From a checkpoint of a small transformer trained on Wikipedia.
Architecture: LayerNorm before each block, no position embeddings, biases, ALiBi.
Training: a variant of Muon for these matrices, 760M tokens.
MLP neurons of a small language model. Each row is named by its layer, matrix (up: input weights) and neuron, and shows model dimensions 400-495. Each number is 500 + 50 x the weight over its row's rms, rounded and kept within 0 to 999. Numbers have three digits each.
Before each neuron's rows, "fires on" lists the tokens most often at its 100 highest values on Wikipedia text that the model never trained on.

fires on: " to", " and", "-", " Men", " also", " we"
L5.up2801:482530523447456523439374475556506508511485481528510443448436566487520547518502489452438533579517521530543580549507524530483546571517479502484492468510444502366454468531577527399442565470523526532502439500526458524408543546472452480495483547452509433497444493511446473508526462487525496517

fires on: ",", "),", " "
L5.up2719:477524546519485485505599505599541513385537491517508446526557544496422575467552538516463483471550530526451489454543619501500510519460520514532517412446481530512538509415477535467555469482498528475527504497524456514525585528443482561541541405516478470568514586488563523543447487538548392642

fires on: ".", " ", ",", " W", "12"
L5.up2104:506440554441524449492585494446460624478516542614517511452458566491500553495423593522530543512381497476494571599493474484552479557526609498616536454580513580463502523511523529415493471519549475477485513525574562447501553445465526476533477492443470501530448393625512461499466419545500478428

fires on: "19", " |\n", ":", " ", ",", "2"
L5.up2708:560481530549542527467442468500450440434446510410506454596477588523467479465467516436503481612557448494532439519431532447530489540527450603509584567520508449497545463545517449526423515471527515505498513462492543551573484361437514449440538469534440551439602538518525464542490524510488409398

fires on: " b", " |\n", "\n", " "
L5.up2494:545440510466492461446470580491457466440531451490519434549549473564578445474542539483418495479516516548434499496587551507472469425463621480452512608478481495536546549489521497481600480531502502461579543555462533479474428391513462520493597569506582520521411471496463434432591451461462450507

fires on: " P", " p", " r", " South"
L5.up503:457513440557465468497500452446533481489596438521569558426602423456450526546567513532447507482513579525492535519480499406573370563453566507529458419507530459420445502482563418469493545481540471479522565527576494401588591461476545400631477423360478404509472480508518465513449500537583441504

fires on: " |", " ", ","
L5.up2869:449535535519464448504531539467499498461514504497480532509466533518469448486456470545537549457504509430591489473394491407616470515570478516444485543458456459501602462467557450428459544520482512477550596521495523555468484511491458529471474503522519529569527442473532467557463470533461506496

fires on: " ", " |", ","
L5.up1491:495373551516440568489489437477528492476406516606546589504522536545501471572535529453405524504505442534497511559472501576547496469501491530424450579509490464462517517479508447477601568522453579492458431481543700474503532498499487439487460468526404495471431471486414477509524578466531488375

fires on: " r", " p", "al", " am", " synthes"
L5.up1526:518584589452571534392418418428479459476563435603515543539405401543483572477471438442516495605503522552568480498431462509520543509433560490593512454433596432474449442456476425498546549519602491539476462461514443511571417410478517399484520473492439444495441399509467553445410488532502526538

fires on: " |", " Mar", " Sh", " in"
L5.up3291:499512507463459538561496516408492460541502520518523493522527483476455495549464412559439451530531471548512519459428466492547520576494465578454546518540536475547420593489519476482585490552549542445508476424411598623519535450477443511522542555508476574482515453586578468463441442504508460556

fires on: " ", " |", "-", " ("
L5.up2407:533571528485454444466473493485515535509523470584511542529501554447472477532504566377476569543539486556557502461558456548553532482561477547443475401505513514469536412430508506512523507469503553516518487504472523612518541509454435509479477581593458409519535466503494494521465467484438525510

fires on: " ;", ".", ":", "-", " |", ";"
L5.up85:614488436500517557497524430567417481500505468503594497499482512508558566631599495444484522481481452591562563563506463399593541458438442533491580550450487503591499528463640513516512495584497574582545502423454425605451628445530468515545581437602511515490492388488491471562477451290534532480

fires on: ":", "°", "u"
L5.up105:491478482458509455524504499526623482423492462450510453465499471429456491514461650543615538552503446551484561548581447525468532479438491549577458468543402561481453432504474468566530482582544515535475529491514544490515448546414452521398399526552521441502513462483467537517489481482431446561

fires on: " and", ";", " then", " He", "."
L5.up770:534541473560539535548437530498583599558605618465465557530473555573581459486592460575509546559546564582475498524424520491544505433434473556489492482511507574460517528507456509432494553498474431461580480460407469493537508501558508434502590592500519470474506546541479472586492484457425498411

fires on: " Ma", " \"", "\"", "a", " Va", " |\n"
L5.up1778:415550604485478574450443454541501505645400541492618524613664452569573524552466504467529603502512415521454484492465496483492412510559419430487536498549475598477494596471438553453482478440520587449513527503479461547482476565385487414563469482509506551586475621468550492505505526551492521585

fires on: " ", "19", " g", "g"
L5.up2544:537512508461514491487568518503508478605483512456539556487508683458552604521448499403580512483491510471449522582505487480480471395452682520501558458460455572525473643434410577525478454476484535446525476488490491483521556473413485459485540502547573505406494528566569488463509498508509555522

fires on: " |", "===", " several", " two"
L5.up1047:517504524533401484518537470479422545529494457502687555536475448491502476449544421504536525564368483551435493415529448419494450424419534529564571413482465493466510471445479494499526519529491520497484486474498569486520551492594469558462493543536454520414465448479488533567509559458530461550

fires on: " |", " without", " and", " of", ":", " with"
L5.up1291:449470483427501537457480520516492420413535481481503585467479556472548506530468507547505468533552479572568527560511466532572529526523473434505525446470515519448518416473472551423510402565452523482363464640530485518517438481523440508383505538534489490516540480502527418531380427531507563405

fires on: " of", " to", " in", ":", " on"
L5.up2225:484513470446398488563467568434513513479420462430535493413523499581547435551409573530607551469515439490479517462454470494558509451555454520563464458509489515447498545535473468542491480542504493534422505423499522472458629481452566599410541469480480452443551528494500459465493523571484443488

fires on: " ", ".", "19", " N"
L5.up3378:455533520489531396406540493543462456475462437579493462512454472522416546529392512472467668562621500526468475491496555454588576469424511471590523539550501517495489542576449427481439474553539569447591501468471513556411502495532520522484478530546532477451486583530513493544551516502431620550

fires on: " N", "N", "J", "L", "M", " L"
L5.up2703:497514465546366514560464529472484475482467497453506500537512511472537495511458541505471465620513520472537509539518503482509490546611468484453479498393442559522497574465454547559593456475530477433527473434554386601551480421625464470500506497475552541503521470437483523472541537416470515505

fires on: " |", " and", "-", ":", " GER"
L5.up1607:459452519531445502463481484482584406479495448474506528577543508496509557472386510405493442510512526554522507604498593509449383545556519505454522518512473444502569348473547532545433491482530458576470572561531430531523414492528454547481526508462452500482514503426470552520551439454515572464

fires on: " in", " the", " of", "ns"
L5.up1696:477479558530522473470458502416463476467520487493466464540510470530555434542518529425471459470545484560611459468480541441549482486520522483570594486458506557432552532491580552486546431519364584446628479491496551523509399512510527547444516494448557452424507491426478467465445513537473547428

fires on: ","
L5.up2023:569441502501505503532618519510513470537465468512456465552508477480535577454517530496469563506466505744514456532588495520538538442461501474457444435568451480539525520519404517503439506280543485535574479486520475614560593474504547531466494483417551435454487466471496512477508533449465521507

fires on: " ", "-", ":", " to"
L5.up2580:525490507520502525597500529405538526490494469523445510435433525483450564523528521524565464556576557555484444439489493539561472484507630455489453539520482583434520514460523489522391473525414560472464489501504461504560509440439511504531526468587570469459476529473466479442533492450537421503

fires on: "P", "20", " P", ","
L5.up2396:520396539593486544445421505545521578445426503629508616481573470495513565542486445488453531524486518507515439503540492539520482446438567545507413431571497508484447582487620498486460523519470556552432465517570489557456523526369388500557495442382470578494503505502521506515431503496577580508

fires on: " C", " c", "C", "-c"
L5.up2489:504482594531491558502461515509492527592444518524502517398431617471383585542476533502407486593511574440439537557492496430414507553542395455502496451513481516485494592476455363423530436508478522440480528513518501493427488523431487533486485524540505541504417600529511504509515501554399433497

fires on: "19", ":", " S", "0", "2", "20"
L5.up1453:435560510499389576529475448526538563480440399465505430540533444526486533444580552512593478541492433468554512478505508467507546413389521485477468465464493472544479504562491445608450473454558545537399471501485564434510528370558513531476462488499451523452563488443463453521528554561571496558

fires on: " ", " there", " There", " (", "There"
L5.up1238:499467534521511478485529420483596499409482508545516437423543574546509477469537451387445469574498474483612530511513506478422484536521562547414591483374362492407602515482523411463488499460537459517574477478435515497598445468442502492475491493527431576492559472469419473428504572566535522429

fires on: " (", ".", " an"
L5.up2158:486483497517527479553492459429487459472427508622490541532521428505555476549560552485512519334524446422519502443546438487456477560523481542538489454507404495510509525581437452592485485499542443386431526473402463484519433524480475443454462473426439525515458545430551490435530449513549561565

fires on: "-", " ", "."
L5.up2935:434546473508531557477547581434408491503528480482498473547481417481486579506478471495391502516510561533451490455532519442582500449511597549485675536476521444479604475566487532524511529567467618545573482511503529539535493343570540513436506528580614375550441464530465453472490473441433549423

fires on: ".", " |", "-", " (", "0", ":"
L5.up2214:525511581408569515507482558444507463537477468509553501551487413522497590480567478560573547518526415491522544573446580518490539432576459515502536554406374554479531506426562476440550476482517530480523487440456466515524544514479424478501490486614507572421515409496494472510478554415525427509

fires on: " |", "-", " and"
L5.up223:506527517415435527366557509595467476555469540533581560525510547518642482581520572498541505570471425627484509570560497552586513601480545483522476494562544597484454480471468499506499483468566645542513447465476548460465565519422500559516489490574535428517485579442378446494502483437468430521

fires on: " P", ";", ",", "P", " S", "p"
L5.up3067:444459563520487506564544632535598541524543512480460500484532445455509541539497527523501516543548546517577506494511521527533507496535517571450494491478565511545483537506495549510472503439447560512560571531421447508485493486440489529472515482558494459549474496440535566630482460517624461519

fires on: ",", " and", " before", " out", " developed"
L5.up1277:462537384483563517536563509476533434480469436547509498366448440518401370521504452445587438422602460479533450572538477531477474384448476511507525536566624535493498491496523549537452443572468475538518552439474430460494583523525464459492459481450491390488475516547507498421500491411529444477

fires on: " \"", " |\n", " conv", "\n"
L5.up1427:503479501487609466445518511519403575485496515483475541524564447558496472493559455525489484515468523468438410467499507467468481432520531486490480599489477447520589469555458503496424520570533607467547522440479439509503518489459545475514505541524579445459573513493534517462487467528520539497

fires on: " L", " l", " Louis"
L5.up353:543484496545493454532487473512470508499525528518478498445451527424563608526456511514556579510533494471489440553463489516526553457482557575498523571489465545449496476530370538509474448506486503472567456444496526418459498469519497425494467553562511492425487506470473508529395505536406450454

fires on: " |\n", " (", " ", " pre", "^{"
L5.up1129:403507468522453521509499497424471546482488419601402573462504460481559466534432477444498539466482504550572475493553457502506487517502420445572573543504545520519486394520442507463398469478520605417506494575388550501472567527509492596516479524486544559453545563413453568432548439529419473494

fires on: "h", "N", "-h", "2", "-N", " N"
L5.up3468:522535569515512466471475489426456414505369504496541594505481509544589561522464575450542525511470496533443518457465569628517485509556439544487515573483501588416526482513456453457555476480479536455465448463487533602531415510485525492546534436519486511584602464479594576495491505416489494558

fires on: " of", "-", " was", " as", ","
L5.up3076:488511587594504570533590552562439504391532526470547460462573455561513477544393490480532498516626534569506482594555498480575503482571505534536464479535593551531504535532530502496473509507529574416574467549480485498503429460488519485531516455360490463622451450503533519572471523559465485481

fires on: ",", ".", " in"
L5.up2255:497469487452548502508560476485479486529499548538486454495700467459518474443421446466442518537560440466552533607469481488583478451552543532549522529449447450537499577510512405439410457484473559563474473451497490480467463466443498428523516471551503520491498553473488623488516458532480437395

fires on: "\n", " |\n", " |", "|---|---|\n", "|---|---|---|---|---|\n"
L5.up3129:457513493432580431494532595521448583517460524548494551528452464501599580446449481556475475494537447523537494524425498469484530433456469568605430479528591481603458535543601488422493519536551467444417554397516518498470533495462531538494484453469451559504524458504458539576538479462498467477

fires on: " |", " was", " and", " later", " (", "-"
L5.up2718:477510471488555534474503529579400522505532520583480517502441588513414494445461524466440504506562497472541531556506520362502407322483469453548502543489346481462557572539477555501575458493554486519471506455505476504500422534550474600556472529524449418516482481492479532526437426518398506563

fires on: " (", " in", " \"", " ", " |\n"
L5.up469:597566409559585529463606484534498527552519592597579500479498421442523508460626421539496472511417552468438468561422456516582392419569456461520523572481350542437479555479597482449437564551534463508505474498503571536514469524483505467529597556549534515444487601505608513418528479542438547445

fires on: " ", "19", "20", "1", "18"
L5.up2558:539531498601501477538562429455519574544462565470539522457527451520517501559511506452535468503496579503529536626465532449459568514556501587477455480366553446579476517635551554458520484448512520554545483583556482497553510558470400561531584580571496509509472459478493482585525541451510450467

fires on: " As", " Am", " am", " Bel", " as", "Am"
L5.up787:540576493444452517448552506494563456502484443577539398518598513435528563460608415482567548461516596544499564503427493504536531427447554472509459515429483476556460490492523488552405435454475545572554433523501470504457436427567509417622494444484484512414564621431455469451494467504526448517

fires on: " St", " st", ".", " (", " W", " par"
L5.up3217:438440541456465435498492456422483481574459479528472459439524503529491472429434486466471544421464536520579482479503527427549481534516489434511462475516416473476552500521605561501514524440641435557479470499657590500522445445494625478545485473465468583495378474543484481514537494516518428522

fires on: ",", ":", "y", " "
L5.up2796:541471552512521427528487466475496541494500515566500505417514598535659487520449479505437479492492394463469537600503485490551567441518488502454471464510525504479560477489514534555414468467604559443567471506520518516541526528516372543487563556491531561509530569557533482507456519530482576505

fires on: " ", " of", " on", " in"
L5.up849:516490555542505443612428621501497419486579485471557527464511478521510424497441483351391548521421489526544571552561494531486510505547505419481474573520588502509497558528537525472433543482530559565494464401557540566513481532421491548463500527481471443463460565451471492496475513484512519515

fires on: " ", ":"
L5.up142:493494473628533474468487480581624514418542555422513437446485528448499493471473543497498454514600479473470471531559496507453535428549564518543462542490461543485584447431521551525464475463539565524524419517558462565636561444465519602571549541513472479401559525531466442449531473586542619555

fires on: " ", ",", " $", "."
L5.up1791:533506520483423440506491374557504553459638478462540445526409548540491351422462473515505517436520416394545487466526536535634561483535531497582450634437525585333561428438530494537478536504551535534519450526516554415575541561539511528459459518520487560542508481460548496484500407466489473497

fires on: " ", "."
L5.up552:550533544448478538501573515578524515422453554507489479531573599487513523510459425530472546501447532622493474552481590461722549480448577497475504504421445493388469563575475482535479358438532467454605517529537526524494471551458487561509481501498544491461538514530466552528548463544584542520

fires on: " ", " the", " f", " to", " F", " A"
L5.up547:549438421482536471478444476498577539507431532478501531552436622477502537523469513582463414439461596509518485540464598500602510580480510476442506449444486441439457497580393476498425406517534458552505511448595462612489517508506476463527409496595519533556528514471375517470509549534446445391

fires on: " as", " ", " \"", " to"
L5.up2924:494459571459500408455570532518541434478565491467563454447482516572449476436455481473504563496447489521466533470444410523569457413426555446500447438373524566518387533473426562511576546448517498449455472494525492493530499491546515557538429477452490451443458503475447504517510523382507477509

fires on: " under", "th", " Storm", "og", " (", " |"
L5.up1064:498520409467486494476521509520541464516600496518552449452483474502501444496523573506460522549501544444429532478596434504513569444569493479462484566480496409545577361486566483515504504544494446395468512541508547479414468551493528380506487434493464478531496468488447523462491550525479475571

fires on: " ", ","
L5.up2390:583400564519465485456560419428515445534544605523464495555535516533527551450406496472536570521503541448473553511507467542505521563625537381529426405481464423520475570484547516555382509547498503486638682481572569530572376463566552575505493529567549490500506505506411472476526492571530357584

fires on: " |", "-", "====", "==="
L5.up187:574571510482544454499554508527434497574506437569574522540458472510469587489512480492557482523518414522511510461442531485530551477526478507506534544359511528488493433467531535452467450494452428519436498476408473448541437503497466504477627520630559491484478406472452419566433518455535483481

fires on: " the", " of", " de", " or", " et"
L5.up172:470474410566576525445436481498485460526489528534449551493511543437559507408571495525463562446527536446503548538520554432530496519459554495453508487440511528435528550515565555495594379495471460432498551542455548582563520479420544534489490535408559537555490470517480497423467562323531553443

fires on: " |", " on", " over", ":", " |\n", " to"
L5.up2224:511506471550456508509506538471546501483441457533582513511517361442586488400457549535561420503463464560513434494421531519547486472492474492500494442544540524423513475544457489491457485585555457498529489610552619415566479520518393451466483525559390528513514480437494498513440444452477544522

fires on: " |\n", " ar"
L5.up3125:469485459474559516579515490413476539422450474612476547466530495500489531441497474457532549486557471426544486524427474552473596474544471617487575475486466545459567521555500462514432520522523563581496557637486537393487467373497554500455482507451534436511503445405579458492466466535452497520

fires on: " |", " (", ":", ";", "ile"
L5.up803:497551451402488470407574507491500489525567403461502571506539471552602516519436532413462506477471490482600553560460374567438479476590453517458491479533441507474470489436446487489415547423518526460493539464540547494467498479547490477505507565466421456452494516507482520459511447512503564541

fires on: " ", ",", " as", " As", " are", "-"
L5.up930:544650578493560458469467474489522507407501507535424525499561577530478542468562440533542506555467486612471537536537498487537504487459549465472492446450572509426409569554526481534505476448498458585602440549519522621509488511512411552507367444400517496466567536577451451561450519589483469498

fires on: " |"
L5.up3356:491379464484494502547567478517438450449540529464547521492443472514478559436524456443542614448573502518521509577520439556484489434477531435465541572509524459444532496480575442469555510403497602585562518433389506552540469544520523524556481452441490532482510497594424453480403465519462579424

fires on: " V", "v", "X", "a"
L5.up1756:528490539475502533511536450508411500480509497410493453546528463435523515474453574560526492451478544524511528547427506456413547418541516522489393463543542492458457479500451571479494487486524525442432555519536401535530449496474435465467569581576558636480535489439479458425509528532533472546

fires on: "20", "19", " ", "–", "re", " real"
L5.up867:549480519512488533480440397475494545483491503486495500530547380579513495486514425471492479597515525463575477554508486479484564508581472529500479449512420558493543533567521444530536481503556453609605534567416527434546435531429544486489533438480453416503528444536468551492454564458579541494

fires on: " J", "J", "j", "r"
L5.up1477:502583533418461477433475463500476574547550510460511466379466420498435542509521543502569526517506622549556531482532465476531474517561458642470485460420544516522606576451539542520493521522502533395472485421491445557517453542617419501496460531542423451515528460480506562458616514525488560513

fires on: " by", " By", " to", " of", " in", "By"
L5.up261:476540428490495464530498508557496461476472479527529427443502516459535486488464468453424535525521482440516506561478435611529588477481471473434518455552626462559465509486527594508540470471508498503517439402517577467494538501459482473440489499520473538463510486513474579504484472577450543524

fires on: ".", ",", ";", "[", " (", " and"
L5.up339:533484563482572476554612694412474485515535573543448508516474560435467510565423493489451457462573572492397500515555475533524542579484522510520448421506450456524417430554616395525528531454450542557592547502529458434522403558502445601519544458436451482517567434541502428578497521505601441459

fires on: " \"", ".", ":", "==", ").", " |"
L5.up1108:484506550479472519557511495424445460457426452508572481491467552492516504558545507483497469523536458500475518533509499562374551554568490499447580482534505473545494579499524528532491549521556466552560452558512467670548551498496512532498436592532507510547546407514418501552546461450476498500

fires on: " and", ",", " most", " more"
L5.up1115:555538421509487546548527491527485436514496636458446442566525555406564572521460550503496547559461503581497470514570397548605562491538517489479546450570543555513469477473516467476591543408426500563479489476579527519557529432529507525427433556538344544464463503580554612601526564494588473448

fires on: " |\n", " to", " from", " on", " of", " behind"
L5.up467:440559449483529546480476563482591434483490411471506431525534476462548522589488456529531503559382523493582399465588511532465519567555505458472416494469496519490528507479532498403446485488451447436456526541530555467513522520439371527585593533427378498564474543498560503483533444512531516479

fires on: " |", " so", ";", " too", " m"
L5.up222:504588476460570590578550521483500569502505562467526467547446542491389373478434597511519455466620505628543461584501491576579529461488411463487507518483510476600480514492600505551487453402561519508496554455524463528473426535540515483468524414531517554574495476530474481459580559363600530502

fires on: " |", "/s", " (", "(s", "ails"
L5.up67:388430437530469478485561472525411508530480524563518515505486460549563498456536462520483469484472514477563496442489508540468521506464467522571582541565493437463582335527501430452487507535520543507519542465503471490507496524484432470562461457430460531544460439504499500522505494551470465434

fires on: " was", " is", ":", " as", " were", " be"
L5.up315:483459493533456504589514529539579423471557593516502487457428487428520452453465551551464471447469431429523482486469474467458504536467504516490432429357491573498486473532521554474538496476493516487515547541499497536495526505542504504522548540502465401447568493512602432494528452440459473419

fires on: " ", " (", " $"
L5.up991:623484573528485530505476549570486542469550486498568478494629493466442462499449508483522614402450509434475432493449434539505472559379576449542590514474548472528504331482528464464506477470615444524506523526543506459474531495542519507559451383463588556463438493427521453462580399466468603490

fires on: " ", " X", " \"", ":", " L", " as"
L5.up799:440424567532433429473584522490531523467456465452478450427462553491470462503537479412453502487513555538573450508522484519549507485567427541592547600465445545530443532520508509439559419535543509435516513470522519422512386477558604500497499548448475489595452463500480491527550521397527461534

fires on: "L", "s", ".S", "S", " st", " "
L5.up3428:561459454532453501460554483469499471469491590492586488531545466553443482484532438544546519479590548575462523495443491523433427527490515463484506483451522449494447547549456539545535507413608432482548534530476517512505484337471499485450524552525521466392511516559512581512537386530439444485

fires on: ",", ".", "\"", ";", " ", "-"
L5.up1343:644423482461513553480535366489416494520501601574534400499608584542437518506482504541496430495587513499602484508497497519499579489570474533484469455507523471455537510475529570502498492441557533499502465453584518470645462475487434565547612462582465479603490546534478552550458492548469483478

fires on: " and", " then", " by", ","
L5.up1670:495543535493529475497510538489422464530501590522490449490478587494512417529455425472508515484601490523524432560542556516507446482477496464475476521457554475488502414419437491503504530588459478511488433483528394536541497468521431459493596619506568460516459536523449512482415480425482453446

fires on: " |\n", " (", "end", " conf", " \"", " |"
L5.up3214:620539491388522498535467449454485389448593544460505600515455514503476477567524514410520477530477564499489522479431501475544507563537418496442445579554488566644586557479563560659510589590571490561489535567431565472491436499493510440467497484484491517517536478438483469579530452339537456537

fires on: " ", "–", "20", "19"
L5.up2409:547497539492476504469526460482522524551538479556494558457525475500497454504449561389526484521419520452491459422516511506583395585576523448467451472529481569481449483497525463494349534529503476589522558432578456630622474481491456513568436518475535517503538447521490439514451559569545452394

fires on: " L", "-", " La", " l"
L5.up1154:505455527571392467445473563464439536468533558520503446366517458462478515509481570516533489578498514506394474405478436532482498454495525453516382491459519474507446524519465466619580488474516488378452431465540564534480479447519530545522503536516598522358479441524434543556418514468481586542

fires on: ".", ",", "0", " |", " F"
L5.up398:459453544565547535500522538526561484619590558527494469472507525573625441567490430547507524489470499510585508579517435601524487512466489564448502508529492543430550498531560513478435562526501505571539513446394586456506436526446582573560452538450570562491459505586449552528546473465526566474

fires on: " |", "y", " Shah"
L5.up2880:499560412493557482417554486499507510532594566447507537510525483535427391504458521454514550516505482656531485531493517434498503509451487507488492499512516561514549392464481500524507533548467462560494538473563454597519526474561465469480436476525410520497494541544569533461538567481558653525

fires on: " ", " |", ";"
L5.up116:493502511487500579451582467456505513535644508547564530571524413515497445511431491504547523436558564491538425546519529515553502479543398512475513507516457535541465565486566463447437436476503555533466465402448498611467449455500475465402603478473503415570533470468470565495466505534501546468

fires on: " F", " f", " M", " Gr"
L5.up3269:461560504487416498547423520558501493477481485565577402545482516508529486505506475552515451457458489599457438545463555488500466534496533567528629450413511432491526518491478505509428393467456556555523562474470515466509571477465469585452512471513485555444561542476541519485561538538445538384

fires on: " |", " The", " Golden", " Top", " |\n"
L5.up1855:511562540553566534463554461535524538516501506583591527536552478520525544549398530536540538483546475497511472439528484555461558458529533500483580455517514486603420502477541508486545446550467521420482466541484513556512520557446461536499340573532449462536620572512425529567460474448539458509

fires on: " |", " ", "20", ";", " ."
L5.up1345:582567494461386553450514472457349648485497478488545464496475469443518589516509475521465518498467528525463557497515534489508444572423406473520526493412500500525549455560557585488525493432556514630568448590458441509524538466438332578485526559463585487561574510560480524507480454532458455485

fires on: " M", " ", "19", "–"
L5.up2421:515488566479530463535455561523520415505577502534551559487484536576464510456473521394457462508502503458436491555568456424499406473453503462435452491515518533592424475457393493600556582486551544512676426518348536500494489440550432499418485536561488521552506488477499544471479447458562475517

fires on: " ", " ("
L5.up2690:566434443495440430433492441467477487535457502476523536476569448521428508506529588551432469434503502468546516564510448477456556512549545556474440477451597429539486541506470486481512535455621566497403432620398562534543516529541476523450516508516453537482447485494469550488466425451516602536

fires on: " \"", " |", "\"", ":", " ("
L5.up3353:467481497436488594532455588467531602555509430483496393507529447613461460542472527502597513485478441460519465547454432497535561464594527475433490457481393560604546537524480448475556473358625507464457548405483465539472465501491467580657425507459434467562444465491504485504539442440407498489

fires on: " |", " to", "born"
L5.up2650:484537415508485639590530488516492441505537458682588592441438542469515427516434548471567565517563494513505432436503507504525522471476556480495526386497546487451507439367533460461539542403556523510428524469413559530448503465448434490448459538415396415438575481581484535528449495511472495446

fires on: ",", ".", " −", " ", "′", ":"
L5.up2041:509537567526458540520520486586563432471418552548456540498453448499466596459522468480619529524493495516486429524504569557605458502517556514513548491532481550514555337487529537574442437468548558405508532532551545589601519490471410567560485549539574502467520472512504461425500495366499501594

fires on: " "
L5.up3382:491562613459538550496570552507545505488473505503587456445554527513436506603435540457572612515399552476421436497525583554694554505444564423478607509526463507485526553494504525520466422547545514498510464483491414463528453468514527524531424517533597539515509549498476507479435484452508502549

fires on: ";", "I", ".", ":", " I"
L5.up1380:566434569499474509455472514485455572505457510350448559533477549462423610471453488463523511524484550529498396507481456468513450518494522512543484464459531560524458461438517613541432493465518542589555502466544528512497491477442457513503571438382424533496572588524501505470442529494512501497

fires on: " of", " |", " to", " in"
L5.up1951:557456447628509527496531507567507476501511484551495499573468510475497530415483416463439472549477436403513486517417591578516414573522543468482501473561550532503515546508517484518454512433511492553522514477498564499455386477408456488554500436531510522447652490406585551519521503568403549486

fires on: " |", "|", "^{"
L5.up2753:617420501528448547518580494488598464552528466510467515436541442414668447565526488526568581489546452545543459486398439443516540476432574537466493500497465493536557460585537483489568465422574551441471495542442528506579449507518497525508562457506529510516546423598452579500496571502523542534